config.toml
d_model = 896
head_dim = 64
activation = "tanh_gelu"
norm = "layernorm"
norm_eps = 1e-06
init_std_qkv = 0.0153
init_std_o = 0.0125
init_std_up = 0.0153
lr_mult_up = 0.981
decay_shape = "square"
batch_tokens = 131072
steps = 8118
MLP neurons of a small language model. Each row is named by its layer, matrix (up: input weights) and neuron, and shows model dimensions 741-804. Each number is 50 + 12 x the weight over its row's rms, rounded and kept within 0 to 99.
A block is one neuron, or neurons of one layer that tend to fire together. After each block is what it responds to, as a language model described it from the Wikipedia text at the highest values.

L2.up985:49 68 47 41 64 33 45 65 58 49 65 49 51 60 62 34 37 64 55 48 63 56 49 47 47 59 35 38 21 69 63 48 67 62 45 45 62 30 28 41 37 39 43 69 42 37 56 56 53 33 56 49 50 45 59 36 31 46 35 45 33 40 63 48
L2.up1442:54 78 51 50 46 45 40 75 73 49 37 59 60 42 56 47 42 53 59 57 67 67 58 67 37 44 40 50 42 27 41 41 49 51 59 54 60 15 44 49 30 36 49 63 38 56 42 49 43 56 66 54 56 32 68 60 34 33 57 64 46 53 44 55
L2.up1633:70 63 42 73 42 34 60 58 53 42 69 65 57 76 65 56 25 51 42 67 39 54 59 53 54 48 62 53 46 61 40 37 68 54 51 54 56 44 65 60 41 60 67 61 49 47 41 49 66 62 53 50 41 45 54 69 45 49 83 68 35 37 57 47
L2.up1773:33 71 54 54 51 59 46 78 60 50 47 52 67 44 54 29 28 34 52 62 61 59 65 55 55 55 54 59 29 46 52 48 58 49 48 49 64 35 46 59 53 41 40 50 39 23 51 39 65 53 40 42 42 42 53 36 37 71 50 55 38 34 35 59
L2.up2997:68 56 42 59 32 41 45 37 62 20 61 45 46 58 58 30 21 55 52 70 47 42 39 38 51 38 60 48 37 56 56 49 28 72 33 60 20 40 62 45 41 39 59 59 38 56 24 47 49 44 31 77 43 37 62 25 45 36 38 53 57 30 59 70
L2.up3001:38 54 59 56 63 71 58 67 57 47 46 57 58 39 64 55 51 69 43 56 52 59 59 56 39 60 58 41 32 61 34 66 73 48 48 62 68 31 31 47 28 60 30 66 51 26 41 45 59 28 59 39 51 33 53 55 53 47 54 48 41 68 33 43
L2.up3003:54 51 58 53 58 52 67 47 50 51 26 42 57 51 32 63 34 43 66 70 53 25 46 33 34 37 42 74 51 54 66 56 65 46 48 52 53 43 36 35 35 56 62 52 48 52 64 41 71 43 52 26 28 46 66 63 71 47 40 39 49 61 70 56
L2.up3132:50 61 54 67 49 55 47 54 69 49 48 57 63 40 67 46 43 66 63 74 54 53 61 50 42 60 47 57 60 56 44 62 52 40 29 43 44 28 30 27 48 62 45 65 49 12 62 48 52 34 58 47 33 48 32 46 59 51 47 52 51 55 48 49
Responds to: Word-completing final pieces. Final subword pieces that finish a common noun or verb split after a short first piece, e.g. h-ides, balc-ony, car-ved, cl-ay, le-ak.

L9.up77:56 60 25 46 60 52 48 48 48 38 44 40 40 54 49 60 37 54 58 59 49 48 55 52 36 39 49 32 34 52 35 34 38 58 56 51 28 39 57 46 51 78 51 62 66 72 47 39 50 55 23 68 50 45 45 43 23 54 46 44 41 49 44 45
L9.up679:32 44 72 58 47 55 63 47 72 67 57 57 39 63 25 45 53 57 67 48 70 53 47 66 71 36 36 53 75 54 28 50 56 66 56 65 31 49 56 62 47 59 44 44 55 47 27 28 40 35 40 57 62 48 53 23 48 51 60 43 70 32 61 55
L9.up850:23 36 49 58 26 49 42 41 52 52 41 71 20 42 39 44 68 52 62 65 34 48 41 39 51 64 53 41 49 60 68 62 47 43 70 42 45 53 41 60 46 40 45 53 70 57 59 37 46 78 49 43 48 55 51 35 35 66 44 56 54 42 57 54
L9.up2311:71 55 41 62 39 39 48 52 48 49 32 70 33 36 52 53 51 45 42 50 52 58 26 48 54 48 37 43 24 50 49 41 30 48 16 46 54 47 27 66 47 54 60 59 51 24 45 26 67 70 41 40 59 33 54 57 50 38 35 47 40 39 74 45
Responds to: Foreign name word-pieces. Mid-word pieces and initials inside non-English names and titles, especially Indian film and song lists, such as Raosaheb, Vaanam, Nuri.

L9.up269:49 56 64 45 49 49 46 27 41 39 59 59 59 66 25 50 66 53 54 29 32 45 20 25 43 41 42 60 37 50 37 63 80 43 41 18 44 58 59 55 37 60 52 36 55 49 49 52 64 57 31 71 55 55 31 54 65 73 65 52 39 59 46 40
L9.up560:35 26 58 47 57 66 59 27 53 44 63 45 44 45 55 50 45 43 46 73 61 43 49 75 78 33 45 61 69 52 47 43 25 48 61 46 25 42 46 66 66 44 41 57 49 39 41 61 29 51 38 64 31 40 50 59 48 56 65 35 50 24 20 39
L9.up795:49 54 59 58 62 38 48 48 66 55 57 65 47 22 48 61 46 49 41 48 58 67 34 46 46 38 42 56 49 52 44 65 57 35 31 73 45 62 56 56 57 57 67 46 47 58 65 54 25 56 43 44 73 56 49 48 41 61 55 28 61 58 49 54
L9.up2391:46 55 41 33 53 47 53 58 61 52 66 55 53 36 51 45 52 53 49 33 52 34 24 57 57 53 54 41 37 42 59 33 37 39 49 46 43 50 35 52 44 56 70 39 65 45 38 52 43 47 56 48 52 59 63 54 47 71 35 36 53 37 42 38
Responds to: Repeated name fragments. Word pieces at the start or middle of a proper name or table cell already seen earlier in the text, as in lists and match reports (Lin·field, Ro·chdale, Vol·odymyr).

L9.up349:34 61 46 57 57 59 40 39 55 50 37 47 48 43 37 61 49 55 45 50 43 26 47 62 39 49 33 63 53 40 31 35 66 32 64 68 48 46 50 48 40 54 46 54 45 47 49 60 40 59 41 64 68 66 61 51 48 47 66 33 48 61 40 69
L9.up1279:43 43 32 44 61 47 56 66 48 62 46 40 57 36 40 41 77 57 37 50 45 37 43 49 59 49 59 30 34 51 58 31 44 46 48 52 41 20 62 90 62 52 66 51 43 58 48 40 32 44 47 54 34 50 61 53 62 32 58 50 57 58 36 42
L9.up1583:52 41 41 80 47 64 49 40 71 27 38 57 35 45 54 60 57 52 31 46 43 36 50 47 56 44 53 44 55 66 50 37 51 64 54 58 44 43 39 37 47 61 32 62 59 47 30 28 46 33 52 50 54 40 66 53 42 37 49 48 49 45 49 30
L9.up2625:59 44 43 53 74 38 33 24 79 63 48 57 65 50 55 68 40 56 43 58 55 52 49 48 53 37 44 44 31 45 36 55 40 60 65 48 34 43 37 58 65 34 52 47 52 52 43 40 40 37 46 39 30 32 61 70 38 65 49 60 80 44 52 59
Responds to: Numeric field separators. Separators inside numbers in tables and lists, such as the colon in track times (5:06), degree and minute marks in coordinates, and score dashes (1-0).

L2.up466:36 41 56 58 40 39 65 60 67 32 44 61 46 45 48 44 64 52 75 34 56 36 46 65 71 57 50 36 56 34 40 78 56 54 61 48 45 65 42 63 38 33 53 45 56 48 39 47 49 48 75 50 58 40 59 46 43 49 55 50 68 39 22 55
L2.up738:65 47 67 41 39 50 44 55 69 50 76 47 35 56 65 65 55 55 48 33 59 29 46 53 34 53 38 47 54 57 67 60 55 50 41 44 44 38 41 48 53 32 61 64 55 67 34 52 54 43 62 43 45 45 44 52 52 50 54 57 76 70 56 40
L2.up1724:39 50 58 78 33 51 56 64 51 36 50 45 63 42 61 41 58 65 56 39 56 50 54 34 62 63 57 35 43 59 48 60 57 69 28 45 50 48 56 31 37 46 24 56 68 47 53 47 45 49 49 34 42 58 38 40 49 52 56 46 47 58 44 38
L2.up1856:33 41 67 46 26 46 55 50 57 57 66 34 30 39 44 42 57 61 57 42 55 64 58 61 46 37 32 36 68 50 39 73 73 53 28 54 39 52 50 57 33 61 49 48 56 49 48 36 35 45 55 45 63 66 61 42 34 63 52 61 51 43 47 49
L2.up2282:36 57 59 32 35 40 52 62 51 68 52 53 36 58 66 48 68 49 56 16 47 50 48 57 60 68 36 40 65 41 60 74 61 27 47 70 50 42 43 60 46 57 67 70 47 54 42 34 57 32 56 39 60 42 57 44 41 67 45 59 68 68 38 59
L2.up2349:41 44 57 70 36 64 66 49 36 32 65 29 50 68 48 36 58 39 53 36 45 44 45 34 66 54 53 63 56 41 52 72 56 52 23 77 49 68 33 38 41 42 26 64 62 40 37 42 54 47 40 46 36 67 42 42 59 60 51 62 46 33 54 23
L2.up2663:38 47 46 58 14 57 62 45 57 46 52 40 48 48 35 62 53 53 71 45 66 52 51 62 62 46 55 32 50 51 49 55 59 60 64 59 36 49 26 63 34 47 77 54 16 48 46 53 22 45 57 70 83 47 53 36 42 40 47 65 59 72 43 39
L2.up2746:02 58 53 53 13 46 26 43 55 54 64 42 47 54 64 54 53 42 44 51 57 55 50 45 25 46 61 31 58 58 50 60 65 48 53 58 54 49 34 54 50 43 53 54 56 67 49 39 30 45 55 58 44 51 47 49 47 40 70 58 55 24 59 50
Responds to: Vowel pieces inside names. Short word pieces, mostly vowels like a or i, in the middle of split proper names, often foreign ones: Hu Y-a-obang, May-a, Mabinog-i, Costa Mes-a.

L3.up18:55 62 24 62 43 28 29 56 59 49 41 56 53 60 43 54 55 56 47 67 66 66 61 51 46 57 55 44 26 51 69 57 57 39 43 44 45 68 34 53 39 57 40 46 31 37 49 45 65 46 60 47 35 32 72 52 56 57 52 37 59 34 40 53
L3.up3306:51 54 44 53 42 47 47 43 54 49 40 47 31 56 47 46 56 35 45 42 78 44 40 28 50 54 40 51 28 51 49 63 43 28 66 30 65 46 44 45 40 38 48 32 37 61 43 40 43 57 45 48 46 49 59 58 21 46 60 39 63 47 22 34
Responds to: Infobox field colons. Colons after field labels in infobox-style lists and tables (Released:, Died:, Order:), plus coordinate marks, heading equals signs and score digits.

L2.up263:44 16 39 47 49 68 65 71 26 51 45 55 53 52 77 25 59 57 46 69 62 52 47 59 54 55 53 43 75 65 53 41 40 39 28 39 33 36 46 45 46 51 62 29 61 38 30 41 33 56 34 35 37 21 42 36 52 53 50 50 59 71 29 34
L2.up614:56 58 58 44 36 49 34 50 60 50 42 43 49 54 59 32 50 41 61 49 40 55 51 46 57 22 50 68 46 34 58 60 53 51 53 50 53 46 34 30 48 41 66 74 48 56 67 37 51 43 45 42 61 39 47 38 51 60 41 55 64 46 49 45
L2.up1281:55 43 41 65 42 54 45 63 48 54 34 45 39 67 72 57 46 68 75 41 59 52 43 59 62 50 60 43 53 61 71 43 49 56 43 51 67 35 52 35 56 47 73 54 60 49 61 45 52 38 42 68 57 50 57 35 31 66 74 97 40 42 59 33
L2.up1329:52 59 41 65 61 68 48 65 62 18 38 62 58 58 45 60 45 75 50 50 55 61 13 39 63 39 36 37 57 42 48 53 57 43 42 40 54 52 48 43 53 46 46 70 53 58 61 45 67 35 37 77 73 53 60 58 40 42 42 71 29 77 63 49
L2.up1978:53 68 33 53 60 56 56 58 41 56 62 54 55 42 48 54 54 36 55 53 50 49 40 55 46 50 54 66 49 59 48 61 45 42 29 52 33 31 63 64 52 43 34 56 37 45 34 42 34 53 72 33 37 37 77 75 52 40 27 51 29 33 50 67
L2.up2046:38 44 51 62 38 34 40 50 50 55 65 57 32 39 63 60 46 29 71 30 41 39 44 57 52 44 58 64 59 70 38 29 81 69 58 45 56 29 61 48 60 49 56 47 50 54 62 63 45 46 31 41 35 56 64 27 40 67 62 54 46 80 61 45
L2.up3201:25 47 38 58 60 52 65 48 57 82 55 43 43 64 65 42 66 61 96 44 55 64 40 45 58 47 37 55 44 51 61 66 46 42 54 72 77 32 45 35 30 58 41 68 41 36 64 49 52 34 43 61 62 50 43 40 38 38 45 78 52 52 38 48
L2.up3536:60 57 32 60 40 48 80 47 13 55 43 46 44 58 32 52 20 61 41 71 54 64 38 51 56 42 43 39 33 34 83 54 61 34 52 37 28 40 62 51 46 62 70 70 61 39 38 43 48 42 38 71 55 38 47 55 39 64 50 57 54 47 78 44
Responds to: Word-final "ie" pieces. Closing pieces of multi-token words, mostly "ie" in names and foreign words (Hermin-ie, Stev-ie, Fotografihistor-ie), plus " United" before States.

L9.up254:40 55 39 45 46 64 24 41 55 57 29 60 43 54 43 47 54 52 31 42 82 68 66 54 45 68 52 61 47 75 53 29 46 63 47 50 51 58 26 38 47 70 37 84 42 38 43 41 42 63 40 47 26 34 51 28 53 54 52 57 57 52 71 66
L9.up1556:49 51 35 56 41 53 49 51 53 57 55 41 52 80 61 51 52 48 49 38 73 40 45 65 60 40 37 50 34 55 70 40 50 60 44 36 56 56 32 49 44 57 36 46 54 43 35 61 43 46 49 42 45 39 61 38 54 48 24 41 58 47 41 39
L9.up1636:67 66 47 49 44 46 42 63 40 29 49 20 48 33 25 51 34 52 44 40 47 49 30 63 39 47 62 49 38 51 62 28 49 60 25 74 43 22 39 36 42 45 60 63 51 38 48 48 44 50 63 52 72 37 67 55 41 64 55 65 49 58 39 36
L9.up3174:68 68 63 32 34 59 48 39 46 41 40 43 41 33 46 43 45 42 47 49 57 52 54 48 52 42 47 30 40 67 48 28 53 45 55 51 66 47 29 41 38 48 66 54 33 39 49 49 26 73 47 39 55 21 61 23 58 68 52 56 56 59 52 62
Responds to: Noun phrase head endings. Final token that completes the head noun of a noun phrase, often a plural suffix, e.g. pou-ches, infloresc-ences, sp-ots, types, contract.

L3.up1713:63 43 37 57 39 37 65 42 58 54 48 49 50 63 37 32 58 78 46 62 48 51 68 32 74 53 50 31 52 57 32 43 53 40 45 49 62 57 33 29 26 43 72 40 42 61 58 37 53 56 56 49 69 61 57 53 41 52 35 47 49 60 44 59
L3.up1800:65 53 59 55 44 59 36 37 34 59 55 50 38 79 37 64 59 37 56 43 90 42 30 44 48 48 34 38 61 55 24 71 72 62 46 38 62 37 41 45 07 57 41 35 65 71 30 39 28 62 49 43 57 64 60 59 25 62 44 52 79 63 43 38
Responds to: Mid-word name fragments. Word-piece tokens inside personal given names split into pieces, mostly in sports tables and cast lists, e.g. Mat-th-ias, Christ-of, Laure-nt.

L3.up2774:65 56 70 42 48 51 49 46 35 37 46 64 49 87 69 31 66 49 62 45 54 39 47 53 47 49 39 48 55 60 82 56 45 65 16 60 32 57 33 50 35 62 45 77 59 53 58 33 50 70 31 61 56 16 45 33 37 41 36 62 49 61 30 36
L3.up2961:51 71 43 40 40 42 44 42 23 28 46 54 53 83 45 60 52 41 48 37 65 47 31 38 56 55 59 47 44 61 52 60 56 51 28 35 39 69 47 47 53 55 40 26 63 69 53 49 58 38 49 42 67 46 54 54 64 74 57 51 47 55 40 35
Responds to: Final piece of proper names. The last subword piece that completes a multi-token proper name, usually a place, such as Roman-a, Mississaug-a, Balk-an, Paragu-ay, often before a comma or table bar.

L2.up239:52 57 32 60 42 21 50 53 40 40 65 60 42 61 52 57 59 63 48 37 66 29 20 40 88 46 47 49 46 30 51 54 55 38 44 66 64 44 51 55 35 51 41 42 40 58 55 41 38 37 44 60 40 70 48 56 70 39 37 46 48 83 34 09
L2.up399:39 47 58 57 20 66 46 44 73 63 52 48 73 47 51 52 41 54 25 66 40 42 58 40 45 49 51 53 47 78 51 53 32 47 50 53 49 56 48 33 56 34 28 62 39 31 22 39 13 63 13 47 43 07 58 53 47 47 57 42 46 48 63 56
L2.up750:37 49 56 38 58 36 57 32 43 59 36 53 74 43 54 51 68 40 46 52 65 40 56 25 60 60 47 62 35 66 62 57 28 37 51 64 40 50 65 49 48 61 34 54 50 48 24 45 31 44 58 51 48 77 43 47 50 32 41 41 53 62 43 49
L2.up927:40 38 46 67 67 47 57 47 46 42 50 38 41 46 34 63 57 44 59 51 60 40 64 62 72 46 31 40 30 48 63 45 44 48 56 56 30 67 29 65 37 40 70 68 67 47 43 43 33 59 50 50 61 55 41 54 49 44 71 54 55 53 36 62
L2.up1606:53 50 28 39 60 45 38 26 55 43 74 50 59 58 47 25 51 42 57 54 67 54 46 53 51 36 35 29 34 35 20 62 37 55 57 45 55 63 72 53 46 45 48 48 42 54 31 40 40 33 56 58 51 53 51 64 44 29 45 43 40 43 33 44
L2.up1778:44 51 41 63 53 33 40 37 50 30 64 60 44 58 31 57 75 67 54 38 70 16 37 43 53 52 59 51 51 33 73 60 55 25 56 50 48 66 58 44 26 44 28 48 33 45 64 39 61 39 43 47 41 75 54 50 36 55 46 36 58 51 47 56
L2.up2878:42 21 43 72 51 56 55 46 29 48 63 49 37 69 44 64 54 64 66 57 53 40 45 40 69 67 62 42 68 42 47 53 33 28 23 76 59 25 50 50 45 54 42 41 45 41 48 42 37 31 63 64 38 47 59 56 38 56 35 47 57 43 48 28
L2.up3435:69 50 40 60 75 44 42 56 67 55 44 42 41 59 69 50 65 48 50 55 86 43 35 42 46 41 53 45 36 42 39 47 48 62 54 46 56 44 40 58 22 40 56 48 26 47 38 42 46 54 60 44 43 44 41 63 36 34 64 46 47 51 58 44
Responds to: Colons in durations, listings. Colons inside track times and race times (4:03, 6:54) or after Released in discography tables; weaker on "of" after "out" and mid-word fragments.

L9.up284:51 63 60 52 42 38 37 52 66 57 44 54 39 31 26 57 54 41 64 39 53 52 33 69 52 63 66 61 56 26 43 53 49 60 51 63 56 33 48 42 32 41 48 50 39 54 42 50 50 39 40 59 65 60 60 41 69 44 35 40 59 48 50 61
L9.up1172:24 65 56 72 80 28 48 40 46 51 60 81 30 58 26 64 49 53 56 62 61 37 50 44 49 55 63 69 48 45 46 44 52 51 48 39 11 43 45 61 58 75 47 56 52 49 41 17 45 55 61 78 43 79 48 47 57 58 39 41 45 40 65 62
L9.up1656:57 48 45 45 63 48 66 67 63 54 58 71 52 54 57 77 38 46 60 49 41 47 57 43 75 49 43 54 48 48 56 54 39 53 41 65 14 45 37 40 55 58 51 62 50 31 38 33 55 56 40 44 46 83 50 45 53 64 28 31 40 43 58 47
L9.up2886:71 46 56 53 58 45 54 64 66 50 80 70 38 57 56 65 43 50 48 59 41 65 60 34 61 40 34 56 39 25 59 61 58 49 46 66 43 59 17 43 39 57 57 53 57 51 33 42 52 34 36 60 53 53 37 43 40 39 54 73 30 56 51 55
Responds to: Mid-word stems before suffixes. Word-start or middle pieces of verbs and adjectives awaiting a suffix, often after was/is, as in incor|rect|ly, reorgan|ized, consolid|ated; also United, continued.

L2.up28:64 63 39 51 38 33 52 70 56 36 64 50 49 50 46 49 59 30 39 46 53 67 37 55 45 73 55 74 36 45 52 32 62 60 43 44 53 35 49 45 24 57 66 73 38 58 36 56 60 53 50 69 51 47 55 45 20 38 50 59 58 40 43 43
L2.up58:39 50 47 33 27 62 53 62 31 52 48 49 38 59 52 68 55 41 38 32 65 39 44 51 44 61 56 47 54 55 50 46 42 60 34 46 45 51 50 45 54 53 51 40 55 57 42 34 74 39 52 59 59 53 45 51 42 59 55 30 40 66 42 47
L2.up1668:51 42 66 66 55 72 77 35 57 66 57 36 60 41 46 60 65 49 67 43 65 38 24 46 38 41 30 35 51 38 38 65 57 38 38 39 60 56 27 66 34 45 26 51 57 39 44 54 34 33 58 46 64 36 50 33 61 57 66 44 53 76 53 39
L2.up2272:48 55 51 41 43 49 43 36 33 49 41 44 62 58 58 56 57 65 57 55 60 52 44 55 44 60 56 48 56 31 51 60 58 49 50 47 42 37 63 53 55 48 41 49 30 45 53 53 54 58 68 58 50 55 55 49 41 53 54 53 72 48 61 36
L2.up2448:56 52 56 47 46 42 48 60 42 35 55 48 27 46 51 50 58 36 55 32 49 64 23 29 50 30 22 68 55 53 38 61 66 52 39 29 39 73 50 60 28 78 45 42 49 61 42 46 62 18 60 73 49 77 43 41 51 32 51 60 65 51 72 33
L2.up2888:35 46 41 40 58 62 35 55 55 31 44 56 45 46 55 39 67 56 57 47 68 46 44 36 29 39 42 62 62 41 34 51 51 56 37 55 60 56 52 65 51 77 34 41 19 42 45 52 59 60 40 58 35 43 29 66 24 52 69 20 55 48 59 36
L2.up2956:55 52 52 30 64 67 37 51 71 35 58 55 49 48 65 52 56 47 25 64 70 37 19 33 45 67 35 36 75 33 47 74 33 40 38 45 60 59 46 47 42 40 53 40 42 73 32 53 37 41 50 66 75 46 42 40 33 49 40 37 65 47 40 46
L2.up3477:51 57 49 54 47 38 45 39 37 47 56 38 34 30 48 58 54 43 60 36 70 42 27 57 45 41 11 46 51 48 54 64 41 45 55 57 51 45 55 42 34 46 57 29 57 79 47 44 62 52 45 82 65 49 45 60 55 60 63 57 54 35 37 39
Responds to: Mid-word name fragments. Second word-piece inside a split word, mostly proper names in tables, lists and infoboxes, such as Cl-if-tonville, R-unc-orn, Bea-um-ont; also "by" in "Succeeded by" and "Pl" in Plot/Placement.

L3.up2340:57 46 38 48 44 57 47 40 39 43 39 37 43 41 63 49 40 55 58 61 48 31 36 56 63 56 64 43 44 55 33 58 50 58 54 68 56 57 50 38 60 55 62 46 51 33 61 43 53 59 43 58 54 21 56 43 63 63 49 56 55 57 40 22
L3.up2377:52 74 43 34 44 66 47 57 37 52 45 43 61 53 52 47 43 57 35 54 46 57 38 38 75 68 65 73 60 50 49 66 41 63 38 52 42 55 36 38 72 63 50 45 63 46 41 50 42 44 40 45 35 49 76 33 52 58 57 52 40 37 43 34
Responds to: Word-final completion pieces. Final subword pieces that complete a multi-token word, often a name, place or field inside a title, such as Market-ing, Ser-ie, Nep-al.